python train.py --num_attention_heads=4 --norm_place="pre" --parallel_block=true --init_std_qkv=0.0506 --init_std_o=0.0 --init_std_down=0.0 --beta2=0.98 --decay_shape="linear" --final_lr_fraction=0.05 --max_seq_len=256 --doc_mask=true --max_steps=10956
MLP neurons of a small language model. Each row is named by its layer, matrix (up: input weights; down: output weights) and neuron, and shows model dimensions 96-159. Each number is 200 + 30 x the weight over its row's rms, rounded and kept within 0 to 999.
After each neuron's rows, "fires after" lists the tokens most often just before its 100 highest values on Wikipedia text that the model never trained on.

L5.up515,233,194,159,220,214,181,202,160,206,230,174,218,193,191,199,227,167,165,253,207,209,212,157,203,219,245,205,178,193,203,183,207,175,187,187,230,194,236,201,194,254,218,198,214,194,222,228,211,135,169,166,247,167,110,188,265,195,231,179,229,207,177,203,212
L5.down515,220,237,283,198,217,220,215,196,198,210,208,220,181,243,176,166,191,222,174,232,227,194,199,220,184,240,250,278,209,228,178,242,173,172,148,239,235,276,203,173,188,203,146,267,203,262,224,181,131,215,172,228,194,212,240,192,212,209,209,207,154,171,160,173
fires after: " D", " d", "od", "d", "D", "r"

L6.up710,145,191,201,214,246,202,184,170,184,195,157,191,189,179,217,164,189,189,159,242,233,202,237,172,217,231,178,127,234,197,181,233,269,201,207,167,164,205,204,191,206,242,156,208,195,156,246,151,188,202,159,203,169,137,177,177,221,206,141,187,212,157,226,153
L6.down710,191,194,219,295,233,170,196,211,155,239,244,222,218,173,229,158,187,178,219,198,160,188,250,218,204,230,150,174,194,173,165,200,219,205,214,162,144,223,192,189,204,214,269,231,190,218,197,147,230,192,201,186,157,223,157,202,187,172,191,220,210,123,220,175
fires after: " M", " b", " con", " B", " m", " an"

L6.up326,186,136,165,168,169,225,190,206,146,183,204,196,164,169,173,202,214,177,163,226,231,207,172,154,227,237,204,166,197,132,253,173,277,162,178,172,155,162,214,175,184,174,154,205,231,270,156,230,219,169,199,173,194,194,220,149,208,210,158,234,183,166,159,153
L6.down326,229,181,226,135,216,162,190,199,198,205,197,267,210,237,228,124,190,241,234,200,207,178,183,231,188,208,224,190,192,203,179,207,228,240,221,218,178,193,225,209,203,224,173,174,151,195,237,194,170,244,212,162,197,229,187,207,210,175,177,175,192,176,179,205
fires after: " s", " m", " S", " W", " ", " cons"

L8.up588,232,230,144,240,182,218,114,149,198,189,188,180,203,134,199,193,166,213,207,198,220,215,220,233,228,189,210,228,251,182,216,212,221,197,221,241,191,201,221,160,160,204,195,265,253,148,206,185,203,202,105,180,169,273,181,249,213,176,190,221,164,223,243,213
L8.down588,160,205,194,237,186,200,204,179,214,142,158,195,207,202,192,172,177,202,219,175,222,177,136,208,185,169,152,175,181,177,214,217,220,189,183,127,209,191,255,198,199,218,194,228,173,267,219,190,202,181,220,215,212,195,213,199,191,211,214,291,216,165,219,176
fires after: " O", "O", " A", " University", "rough", "ollow"

L10.up788,153,196,162,243,210,141,206,153,207,206,187,222,153,205,186,248,196,137,206,189,169,185,169,263,205,240,205,154,236,156,210,199,213,278,193,167,193,165,203,202,204,196,196,213,172,172,248,258,177,212,185,224,158,191,197,264,235,229,219,228,217,208,255,144
L10.down788,197,160,174,215,240,179,209,201,180,199,194,221,189,162,184,147,217,183,255,169,212,184,227,195,201,234,157,182,178,217,247,222,213,207,223,215,194,194,245,216,191,240,183,208,167,210,238,204,138,163,226,220,185,244,210,211,245,208,187,177,242,160,160,200
fires after: " ", ";", " |", " G"

L9.up568,203,208,154,239,202,241,118,184,200,190,212,156,158,153,160,190,202,173,163,220,198,231,206,174,201,204,193,210,212,210,210,162,197,223,169,196,184,261,215,164,208,205,204,198,210,169,237,238,195,223,177,222,220,226,209,228,231,228,201,216,185,204,193,205
L9.down568,239,124,248,280,242,245,198,182,191,154,194,202,201,171,233,185,143,181,275,199,174,191,189,138,224,186,229,221,218,261,164,240,185,197,278,212,144,194,219,198,193,192,168,171,208,215,191,202,204,183,226,183,182,206,193,181,207,166,197,305,188,223,238,223
fires after: "O", " D", " O", "nd", "p", "D"

L6.up385,158,203,151,234,211,151,186,174,141,196,209,147,171,202,163,221,170,159,257,194,218,178,232,272,200,197,184,200,244,199,199,230,210,171,208,147,219,190,168,182,231,199,155,209,196,233,234,249,193,206,181,190,139,142,188,232,197,180,207,253,156,243,182,229
L6.down385,234,181,228,204,181,219,225,233,225,220,194,272,243,157,193,178,221,168,184,235,222,198,152,204,214,146,194,261,172,211,205,203,176,209,126,227,200,214,211,218,219,208,181,176,224,226,191,198,172,196,242,172,201,236,153,176,182,127,215,190,208,143,204,168
fires after: " bet", "ro", "y", "ar", " ", " |"

L5.up4,171,210,171,202,205,201,194,163,248,186,185,179,193,170,202,169,211,139,231,191,183,191,177,205,216,250,223,226,187,165,229,172,211,201,224,206,133,237,192,195,184,182,203,155,209,190,242,204,212,205,171,210,198,150,176,217,237,210,177,218,235,186,258,215
L5.down4,240,228,192,235,195,171,218,178,233,221,185,238,245,209,181,179,244,191,212,241,233,167,200,275,140,235,221,259,215,179,188,194,192,178,200,246,230,214,210,223,169,228,148,237,166,192,207,218,193,177,186,255,162,169,197,191,146,198,208,251,264,172,173,218
fires after: " b", "ec", "eng", "P", " D", "D"

L5.up671,142,205,212,161,230,190,168,223,115,181,202,181,115,165,183,174,193,191,218,234,224,191,236,182,214,206,178,153,227,194,210,204,172,222,235,162,207,262,194,187,239,181,171,193,206,252,208,250,152,169,220,193,209,247,252,189,171,220,183,222,185,153,204,199
L5.down671,226,194,166,203,176,230,206,212,234,182,193,218,207,259,188,247,215,197,193,222,191,198,209,196,195,231,204,207,139,195,169,208,184,184,199,200,195,206,217,206,221,225,250,205,154,148,153,197,182,215,195,195,217,141,188,218,260,198,188,207,188,227,179,193
fires after: "cc", "enc", "ri", "ut"

L5.up137,202,221,184,225,151,241,201,166,239,199,175,256,155,203,165,216,193,168,206,217,256,196,229,221,193,205,181,182,204,201,235,229,233,224,178,205,161,191,196,185,193,185,221,230,181,175,215,152,161,198,167,152,189,207,213,159,239,252,186,181,157,215,239,231
L5.down137,162,146,225,181,157,185,172,222,148,197,222,176,218,233,216,231,227,167,135,173,202,189,240,220,222,179,235,242,220,165,197,210,187,163,196,266,218,158,223,221,239,235,220,182,245,199,183,226,273,219,240,216,235,197,192,141,158,216,161,198,199,194,245,207
fires after: "as", ".\n\n", " des", "==\n", " s"

L6.up950,236,206,176,197,249,165,167,210,222,221,161,175,234,201,223,191,229,156,231,207,212,239,183,157,196,221,221,151,231,217,185,204,185,174,254,251,194,139,222,176,193,226,205,210,158,204,214,208,139,198,211,179,226,243,215,196,168,208,146,207,216,193,200,192
L6.down950,195,195,163,234,184,181,174,219,196,220,166,215,250,198,211,182,243,219,181,191,228,170,234,188,178,240,220,204,167,213,224,188,254,204,207,207,175,206,168,229,236,266,164,280,211,250,160,188,197,205,219,195,179,186,182,234,189,219,210,189,154,225,180,222
fires after: "oc", "l", " Al", "per", "ol", " per"

L8.up505,198,160,210,216,209,191,251,226,171,185,252,193,243,157,238,190,192,160,171,227,216,246,208,207,179,207,200,139,212,146,157,189,210,247,197,185,205,197,223,222,219,235,239,184,183,222,218,237,146,177,202,125,238,228,239,214,206,208,159,163,246,214,157,209
L8.down505,183,238,252,196,162,290,235,199,211,274,180,208,168,181,180,256,241,208,168,218,204,199,207,210,199,186,203,215,167,182,173,187,235,174,233,188,181,194,175,225,212,210,174,198,179,248,163,192,213,240,187,189,215,224,194,259,177,213,203,153,207,183,173,193
fires after: " l", " pol", " con", " L", "l", "ol"

L8.up97,182,164,244,241,247,176,165,144,217,207,181,206,181,196,205,189,232,149,162,159,194,244,209,206,207,241,204,189,207,165,159,175,275,210,163,174,175,167,194,162,196,236,147,212,177,166,242,175,154,177,134,184,179,142,177,172,212,205,174,239,192,211,209,196
L8.down97,228,203,217,199,193,201,196,225,173,185,222,170,235,172,227,137,214,252,193,199,164,237,219,149,174,184,154,241,236,195,198,159,191,244,165,184,199,152,241,239,184,243,204,202,185,177,190,199,231,218,246,183,220,238,156,198,193,148,177,229,242,207,208,193
fires after: " M", " Ph", " Re", "D", " P", " an"

L6.up501,220,164,191,179,229,176,181,227,240,256,231,175,153,229,206,177,280,186,178,190,240,235,171,207,224,226,247,230,206,166,194,181,256,177,154,136,185,174,209,212,180,193,152,233,200,207,193,146,159,183,168,168,203,216,197,180,181,224,173,251,207,177,190,194
L6.down501,187,216,198,188,165,232,188,195,198,199,195,236,194,191,245,131,196,192,112,201,189,178,227,216,205,191,273,207,191,151,190,245,166,208,215,195,242,216,212,217,237,247,144,167,244,154,197,189,264,181,272,194,165,191,170,181,198,171,241,179,203,233,200,204
fires after: "art", " Com", " part", "p", " P", " M"

L8.up701,174,166,190,243,241,190,176,135,199,215,179,169,215,176,204,159,223,188,108,218,184,192,167,192,241,254,220,159,235,196,209,249,181,212,179,189,130,237,187,189,168,148,213,256,206,221,166,207,179,131,232,193,137,174,248,232,188,257,196,227,212,140,184,165
L8.down701,226,163,215,194,251,205,188,158,174,202,177,223,211,247,205,186,146,161,169,176,267,211,154,246,159,199,169,197,177,143,158,181,223,181,232,202,198,205,185,164,216,191,189,195,139,186,218,243,210,195,246,177,195,300,201,231,196,222,146,193,151,189,216,201
fires after: " s", " S", " the", "S"

L6.up31,201,182,190,224,212,203,220,199,178,212,137,205,191,190,230,218,252,223,232,213,203,223,196,184,211,241,212,133,255,197,235,254,155,199,164,224,140,253,232,162,189,164,171,206,184,247,203,181,220,245,185,203,167,135,252,241,186,207,147,208,234,212,184,219
L6.down31,206,205,246,198,170,203,198,183,190,210,186,165,221,182,213,209,147,204,204,164,198,222,196,212,140,205,258,259,196,163,141,215,168,213,209,188,191,188,249,158,209,188,240,204,191,147,122,298,221,223,257,224,172,225,234,180,172,221,208,161,187,209,216,168
fires after: " s", " ", " S", "S", " v"

L5.up189,160,230,204,214,138,188,174,195,165,249,226,215,130,211,217,209,229,175,184,208,187,169,224,192,239,238,197,187,243,184,184,205,182,208,201,271,148,184,185,188,253,187,199,206,191,212,211,169,189,174,161,202,202,253,162,197,236,252,167,163,194,198,230,157
L5.down189,181,180,232,214,189,201,201,239,209,281,290,211,212,213,217,226,217,158,176,199,150,235,199,213,248,249,206,211,210,212,169,179,221,172,223,172,189,159,216,161,225,239,228,199,216,200,234,193,229,164,205,176,158,199,148,199,194,179,229,175,249,221,225,185
fires after: ".", ".\n\n", "\n\n", ",", "==\n", "-"

L8.up1018,198,197,182,268,236,157,228,143,208,204,179,187,210,173,186,185,158,100,188,233,198,215,158,224,171,194,257,174,201,221,210,201,175,233,239,189,220,221,215,167,202,227,195,189,206,197,244,199,153,117,206,212,188,188,170,151,196,217,200,203,166,224,182,181
L8.down1018,184,207,238,260,209,157,162,241,147,212,214,209,190,186,218,203,203,245,176,177,140,176,251,192,222,206,206,173,174,172,224,197,166,207,231,213,194,207,220,224,189,191,234,197,170,204,205,265,184,193,225,230,228,170,200,177,206,215,215,154,201,183,199,167
fires after: " D", " re", " Con", " sub", " N", "D"

L5.up840,208,210,136,233,242,184,171,199,183,213,153,216,231,179,224,200,169,184,225,213,188,216,209,196,171,203,239,174,177,179,192,273,237,230,133,155,191,176,241,188,226,168,167,184,171,209,225,183,161,179,204,203,169,195,194,220,235,164,235,182,192,198,185,241
L5.down840,191,198,239,192,218,239,196,258,222,192,216,222,211,213,205,185,228,227,176,154,177,173,207,217,191,184,214,228,206,213,196,178,141,238,269,197,213,261,242,213,199,159,227,223,276,160,180,179,230,218,179,168,176,190,176,206,163,202,192,245,165,194,199,163
fires after: " A", " a", " ass", "ist", " re"

L5.up131,221,142,199,182,231,195,256,179,222,235,193,153,227,144,171,139,204,170,204,264,207,215,163,210,245,192,207,162,209,158,237,210,235,219,130,200,214,205,209,219,182,190,178,224,211,181,203,230,202,179,225,210,213,228,216,217,180,225,203,177,223,177,192,197
L5.down131,201,155,195,251,182,227,209,187,225,196,216,182,246,211,187,241,221,200,231,183,199,216,243,213,163,171,176,209,161,225,193,223,166,135,231,202,163,197,173,169,233,200,219,135,163,176,146,237,174,214,175,215,176,198,209,152,170,234,176,200,194,192,279,209
fires after: "m", "em", "ew", "in"

L5.up497,194,260,194,187,172,167,204,166,226,169,201,160,179,163,191,200,221,158,233,211,221,230,220,240,176,201,263,205,197,210,229,196,193,182,214,246,203,277,180,202,195,190,218,178,177,258,229,180,152,155,238,210,182,147,181,144,197,196,194,239,159,233,222,219
L5.down497,222,224,186,165,227,172,179,183,232,192,204,173,240,180,229,165,221,166,219,254,176,199,212,187,196,259,139,210,181,231,196,224,196,192,164,258,198,146,232,172,189,195,238,180,163,246,231,219,189,192,210,189,206,202,200,239,244,225,203,124,220,155,143,183
fires after: " d", " s", " D", " ind", "D", " Ind"